Weights of a small GPT-style language model, trained from scratch on English Wikipedia.
Size: 12 layers, 8 heads of 64, MLP 1024 ReGLU, vocabulary 32000.
Architecture: RMSNorm before each block, rotary positions, no biases in attention or MLP, untied embeddings.
MLP neurons of a small language model. Each row is named by its layer, matrix (gate and up: input weights) and neuron, and shows model dimensions 357-452. Each number is 128 + 24 x the weight over its row's rms, rounded and kept within 0 to 255. Numbers have three digits each. A neuron's up and down rows have the sign that makes its largest values positive.
A block is one neuron, or neurons of one layer that tend to fire together. After each block is what it responds to, as a language model described it from the Wikipedia text at the highest values.

L2.gate791:145108111146148093123118110168163164077143133112147103118119168097149146150111151136133093127111079118139145138096110129161123139102141133182142112147111144124133161153151125152130114070096106103093115125162113151118125088115153094136135100142131177108132110107135120089128136095117139127
L2.up791:095116111109096133144164136116127149130161132178150167167101121123112142079117163116138109104147119102117090134132145127138126097155125164106118157132118155176145126144082111107163156117198122140110139144134149129144097140148125130060104168097082086120116101145100160117117104080117149144
L2.gate896:138093171128131162134132087135115126157149110155115145155083135114109128151126150118116131127117122105150129099157156159095128121171129146087145141146090148149150095129142135170113062126108124108048159099146110140126099117109144115105121102091106115132103136149145178124110118102112135097
L2.up896:120143136127133130105111169153152138088135120110125115149128117152169174119117120152106156099159106135138117116081131093169133140133151138119141168135148153159147127125082123149093100153147127124138108154120167142122111105150121150178066112113151123095123114115129147064149097138117112139
Description: Compound-word hyphens. Hyphens joining the parts of compound words, right after a prefix or first element, as in multi-sports, pre-production, re-election, first-round.

L4.gate103:123180067102101103145095099063128118144131144114155119092157101096092183148149127093147107135090113105148163177121151095128123186130118155122114115125118121149137091134132133130117066113155154148106093120176146134114113155117083151131085147137137126138112137084146112140156147132168129129
L4.up103:114127144146119091117153136099123137079096098107165134133091118099113131124102146122154125067134173109149114137116111193122149116134122140146157127110123117089099120097189151145126111110154110118155116128150150156169131116115121108131128184134133173112118166102156136122113159142094163187
L4.gate698:082163124100128104139140118174097092138137142150108115176135173116127129096130162122104134127134123144118122111140152177125162122143125116128146119109129120078097123078144107090093131122101144095083136105105116138122141101100108120110141151094140125184138153121112091114172163124137117131
L4.up698:113099186099124120173157161115129134185125151096146142084154128138103120140083107151133140126156110137092169113113181175132172126120095137129075110102105130170137152147104107159134127139169121108130088129111109166122130147117142140149116116137098122122095158077110153100142084112076151187
L4.gate856:160149108112135089145145135153092125143115154132153179155157153107121095142155134119091103083126132142154102168122115168083163131183133144145131094147117167118158103144159110134114142131063111104100101119139073156132150114106133113123166126118140119163091138127133144124132128145137138147
L4.up856:125076162143102146120140114137137121178116137097086118132125106105123133120126122137130150132167068110104159126154128097121150119073143117118100108145157089134083136126153166099128125140176165103086128073085145144109167094134097116113111126161081099106132142155151077137185102106135150096
L4.gate982:151092106124131128114097129125142138092092166107119117078097126108079125134118166124149093117125117116134131111111145081158135069090111072149138133094121172133125169135136086122099142124121132081111121054166146143123103108150133084153119100129128164120125117104128053125106110094117132178
L4.up982:084128144134113125117148112114125118090134146141136139133158152132085152127144128136095154138160100120138133125100133105154139109164123112148158136156138150095075125119155134119161137100143154172151100120065157123161075135146127098188116064109112168169133189164119101155160140161136153210
Description: Section-heading closing markers. Closing ==, === or ==== markers that end Wikipedia section headings, e.g. ==Reception==, ===2000 census===; rarely a verb ending a clause.

L2.gate823:148149132132135128104117146143090090148162138134134154150132105116162096121116144151140123084125148118113155151134090151099102126137103157126130127162098142118115122129150135104133139149106154065107148102128109216119152120126149121100126118087152091110111193129112103139121119106105157123
L2.up823:128131113141121112146125090129146141155143130119154109080133126107082147114152099102139142147104111090130107113126125138106141106070160124110130103129143128130119135153134120131120119113134109114114118126132136169126155186140142134067155143171119096135111135103119088133117145094165118135
L2.gate961:103083125137132120080108126143132132154108117105109151121123147103148109114147097105069163129117145127153126144143121124134149116133141080123138163134121084159113121151094113116147107177108126122143121111133128133122152123161118092145123100130185118149153111128131140111157141145133157107
L2.up961:133107130148139115136112142072158119162075116157135154154125163094133088122195102118118139141120138127131144157142088139139156085109140114117129154117100137146111148134098144109113132114122107140103086159140131126113141140124120121143111139167143139131099152125148153095149121109133163130
Description: Wiki heading closing marks. Closing == or === markers that end a wiki section heading, e.g. after ==Early life, ==History, ===Northern segment, before the line break.

L5.gate39:086119099134120128128058124130145125106137136162138154119117148141116128148130125134126130089129084113142129117149141136115145091102102130146126111170079166132141163131103108131151134102167137122131102150110109098172118118165106161074168122117099160139153141160152114122154150128116090165
L5.up39:143103132116148110124123132097088149082120117157095143086130082142167141133118170139146149107149122111142114124114126128182117134114082148128133147164132125103145199129084099104153103115162156116099149112140153152133115180132107100105150142118156144147138132115127178153132116125126116140
L5.gate106:078130108152152155125148105107128139106121099131142117143152148120115135103157112112106122131147089109154107143116138153137096151125123146106119121150117112141143142108144091119158102110106144127177174187107198145145115122121097143126079108104151105108173125102103159089150157139169157080
L5.up106:131109130162123143108145110104108150108118145122146125139152149111146156104153131093119150130115154145140130133133139149123126118114137116127109169164130116152146115131130169109135095124109144113128083127085148116137094154144091144156152148133160143083130164099135128114139115116136122154
L5.gate311:114123120143098122132150133106087165137093143113142112111150111088124124144141132129151137186088136189120083148121149114133146141158101113146113145150107137114143135130117153143130162141139158135083143153136152107123128126113133147095151124114080135095146110113165132076134075154125135122
L5.up311:122144081124136113107120134133133171115126125145142133119111106129105110125103129114124112121115165179150085109082195150123086135106120154126102123126095146161149107126106115136109143127133156101099120139085136110119125133097112097131161117093115142133123111152107172110171163141132106091
L5.gate402:111130116100110160146148114110110103120124133127129107101148175069165145194119148093099108138102127126173124114114107143136143134076109099135128101083116150123125086092144099100118114124143170126162124105160123112138081104133161150152179121120119141129109134112123144107121102127137093147
L5.up402:147152137118114138140159143122132114159132165099109140137128146110147137157144184140112124158119133095164121129138144126120133159120167136100128078132142137103132098113156116113137093147077122062121135113100169124142087077138145142181140104122168160194105139126087142129124136109141091112
L5.gate416:184108142124115174102157144093111090116095119181118153128172112082144108100122110163109129119155144169077190125159128129143125128144149156112136130148105105153129150180104113120133142131133160125076121126142118132139110111098122166171120134115141133127122196147129150090147177124111122124
L5.up416:138165125120113129123150099087099109136145069119118156146147137124142104115137145167103104091114143158119149150115141123108134150134069149155092110136085115106135153121135101093171156139147124126119127157121120086130107098145089120125110155115132134101104124119098120103137152113131112122
L5.gate427:130126105144117140143098160155131143117109123135103108087130129105161128137113121152154112104172127104139091136115147137166142136133151152124127095144077144129127107151118144132161124120101131117120129086054095112137147141102149119141129086088119105140150153125120169153126140083118102108
L5.up427:110186107133134132183098136167162123146115109141118158139114129123103135098151116099135167133098145138124109094139158081154144124092135132132094135116127159172157123133105094135123148146107120146132102110115122108124077135145145104104162106097118065157088162104137146115120145090190117142
L5.gate566:149120109156123114114115112118129141110153119114105149133143080141115087139118121095147129096086134090138126132140158134149175117113139132109139107143126170163141165107098088081106143141092120175213139122135150153127167114119119179132164138119151159113149082111102158164154125118108158150
L5.up566:115154201086131099116125144198144150096098122097108095140152142127156176156167078142105141121112123140130119128149135127143107099106147162120099105145091105120171188135147140137088116143113155118154115110151130125114087131128112149171133147090122094145109119088122118107146126167133103166
L5.gate712:123126181119138146127135148136118152115108132179144154119102106083149116164128142148082122122113128157078135097149121133120128064108117164100166148130136102085130101111127108113127119133095140100116129105126108150161103087129118156103121132123154146165113120139106111106067178125130140122
L5.up712:112105154126091153160137142142119113134123117146145088139139115111141127113170120138145132135088128111131102160126185169124151169128145153102100090079162134119136096119142113089136140135133163141131134137148153067125100076098116106125104114146131168122099137096135129109132092101137152116
Description: Coordinator between modifiers. Links such as and, or, a comma or a hyphen right after a first adjective or noun, before its paired term: "Political and", "Hispanic or", "Awards and".

L5.gate58:135132132128128073154149121093100120189138115111152153116079115091113163116138076118115155103149117152148151131124160121125162101109104139090104146120142132114141187137093131136120124137158141130165132107127156132134136110170109151158124127144141138139116134129150121121140112082123133136
L5.up58:102128144134115105144150143135112096175158126108137167133091109111136167128142072110092154075127108143147157143137161143127160098129133133084109128141124112134132157140102143107136137145152138149150138097150145163163118109118083097143112122145149123149108123136115100154129110067144126166
L5.gate376:113151095142111131119106122125152126106089146119122122139151160172079146129136123125096150135142151115090135197125144129100128166146124135104130120100123093104113123148135076127180110123128128124135099173079118140124129129103116081130095108111104145099161110124151109184101161084139136127
L5.up376:121104126125148096085110109116132192146088092137129126123127123154126097106120121109134134154155100109154131172146090127109147149120165121165164141122088092143138159168103123104103134096126142147098162106124106132119119160111164101135120122176111167163127152137068133117137115130115126124
L5.gate447:107157143163112120100153103090116163125118138115170114128113100110127135124151155155174115116114125080130155123160115150147148135105118147146142134139122124138096161125118144125183139139139105145119144107159154157156109129134137114107149155106140150126097163079124104097117128113083105163
L5.up447:086127189155166137151125130107114111161116157076147105147110115184092136159079134151115106171128125155148149129113125153133168176119109138152128060109132094134143111084124104137120106128149127128132140116086114143124154110165119153141138134143143132083107121131119116122112151116114124144
L5.gate511:120097125161147101168115109108115106170118135152133133102123106156086121105136129135159145125179114120099157153117116102149120145142112146135117090160115086152124116108098104108148123114121114143119119146140105109105159140148134143132140111134138144154085134140116112087106104186105143142
L5.up511:145150193195138139173159110156122139181073150149144116097139143144141142118136119136114147157126119122101114168126119103097127088113112112119122117131103122125124071154129127174122108142129123137113119135145102153123125145131111134115113124120113224161167147138183081068139132132135106146
L5.gate784:113135093179090110139155083101103151137154123117092129092147130123174125162105122147144136134114159097124139168153124105088096148147110138121144113171123103105117135100149140110103125148130161127120123113126117153152142111144172136116150158112134104099098115157153112139112154126117114147
L5.up784:133106129144109109136115105104083102133137168107127118102144144151171149135151100118077116123122117101142106131123132151119097106080062139082131155168147107127115129101119124142129135153118097155102156110114133179118115115114104104154126137153099138127091160134123119107096144108116164135
L5.gate807:128093162119116144117151155095180143123131115165130100132109098145136070117115147104150112111132151101156156129118140123143119125181116115146120138168149134118125142105117123147127162140160094132127118075142127138194118134152133124115113127139183120120131169142087170110150143098111172109
L5.up807:152110108131176096158110118143121139124151097110139159124219097160125109062166071100110115120096153146116160128142159088109119139104134105143158157155156130112118083160131118146127134131117138116149083140143173150159115156131156148106104131092148090106126134121157131155149137113117143134
L5.gate846:144131124130141176132143171132139124092086119117151126161119076138130111140137132122149107090139106098126118123138106136173124153133135154099110149141111159137132138112147178114102096141120176154156120155128165170103132100155188112159194102133156131114101148154114131115107120140147103087
L5.up846:145122180121126167143119141117120124111112128145117114184109117138151155120124141134122115098143131092158143104150107090098121109137114102144069149111163148123138085137104170121127156116125137157101094139124112130108139112153160095153124107143134126087107146157104149145128120104123120119
L5.gate960:131116163143142093062151136147095143122118207094119143146125137089115117118086159155114108085109172127140126100166117142099139132116123144130105126136096115154125097113174101133140102104102174055127100148096151121143116127149108123106154143129121121117109117124123090151132112117130164155
L5.up960:126103150136115119153134115116147142106101115141145108089148114145133139137197161112134155146160128100104154136124154137148115156135087127101104130125130138133119136143152140121115111143154136130114129078153095105134153150090103116140124133109076135100094102106123097150079141117167131124
Description: Wikipedia section heading closers. Closing equals signs (==, ===) that end Wikipedia section headings such as History==, Regular season===, and words within headings like "Members of".

L4.gate241:127163111097113160087134141128110154141129154161142147138094163080090121187127072115156165108111123145125131137148136121129131135155132188093149097117133157112120117166099112103134156147108157143124101087113141158127089131115136109106149139128141118127164123117136097134134191105084159139
L4.up241:096118119136119086113117152155148092136148117146107141112133114100152120115132166157119101103116127135119104135081150116137143144169106085143090103117100145142137133094151099136111154115133088145112114160134115109112122159104096155125151164136148172165152142125110175107103101117153137138
L4.gate410:125135142092138153158103148133124183124139089123123146153121157092135160104161084116116066079170136125089107120123129088148163141082115149073099182160084120126113076137139136121129101135127120155143095111133099172140100149116126102146119171164114159109090142126147199135107117103109168134
L4.up410:112118129140138132120134123180114122135147107169131159124107101110150134085187116093118136078135118148120148122080140170126141121092101160136147138124163162142134112114096116107156127100135151137152152121101106118120165126125160148122125133141118112137169130100144156111112090064167099083
L4.gate656:125168141137101150114090123120160138140123120123073119133132088121142103149087126120145170112159127115117103124154167135099115125137109139061102144152131128125196100124143106080130148124126174124138106108074161167129112116141130155141133189115164139130112142084113121156123104135068115141
L4.up656:095168121146114130110133114136105133166139080155105134124157079144124101136093141143164096127114092136120114125071132088119133173140127196109092154152142141147156096141155134073150149122143123110139119124076149148141137115126134133131118156077144122118111160140124157137090121124138119120
L4.gate784:128123144136134071103137142112158134123106131133078140100135105064124122137090151136087130128120146159187161155148131114095138115123162114136160141133150122138128099065089151090222116100115136140122156164113112112157139133137146145166083106135131167173097115108124136150100145141132116133
L4.up784:072139152091136156115138124124112135090148124131166176101109112127144136129117105173111104083127096130146132111148141112092113131112104168123095131132143141144185108107152149097140137109160132097104164127089150134175118081126121105115110153133127127114108155111107144102077166108142099093
Description: Mid-phrase coordinators. Words like and, or, a comma or a hyphen that join a first modifier to a second one inside a noun phrase, e.g. mysterious and magical, mountainous or hilly, three-dimensional.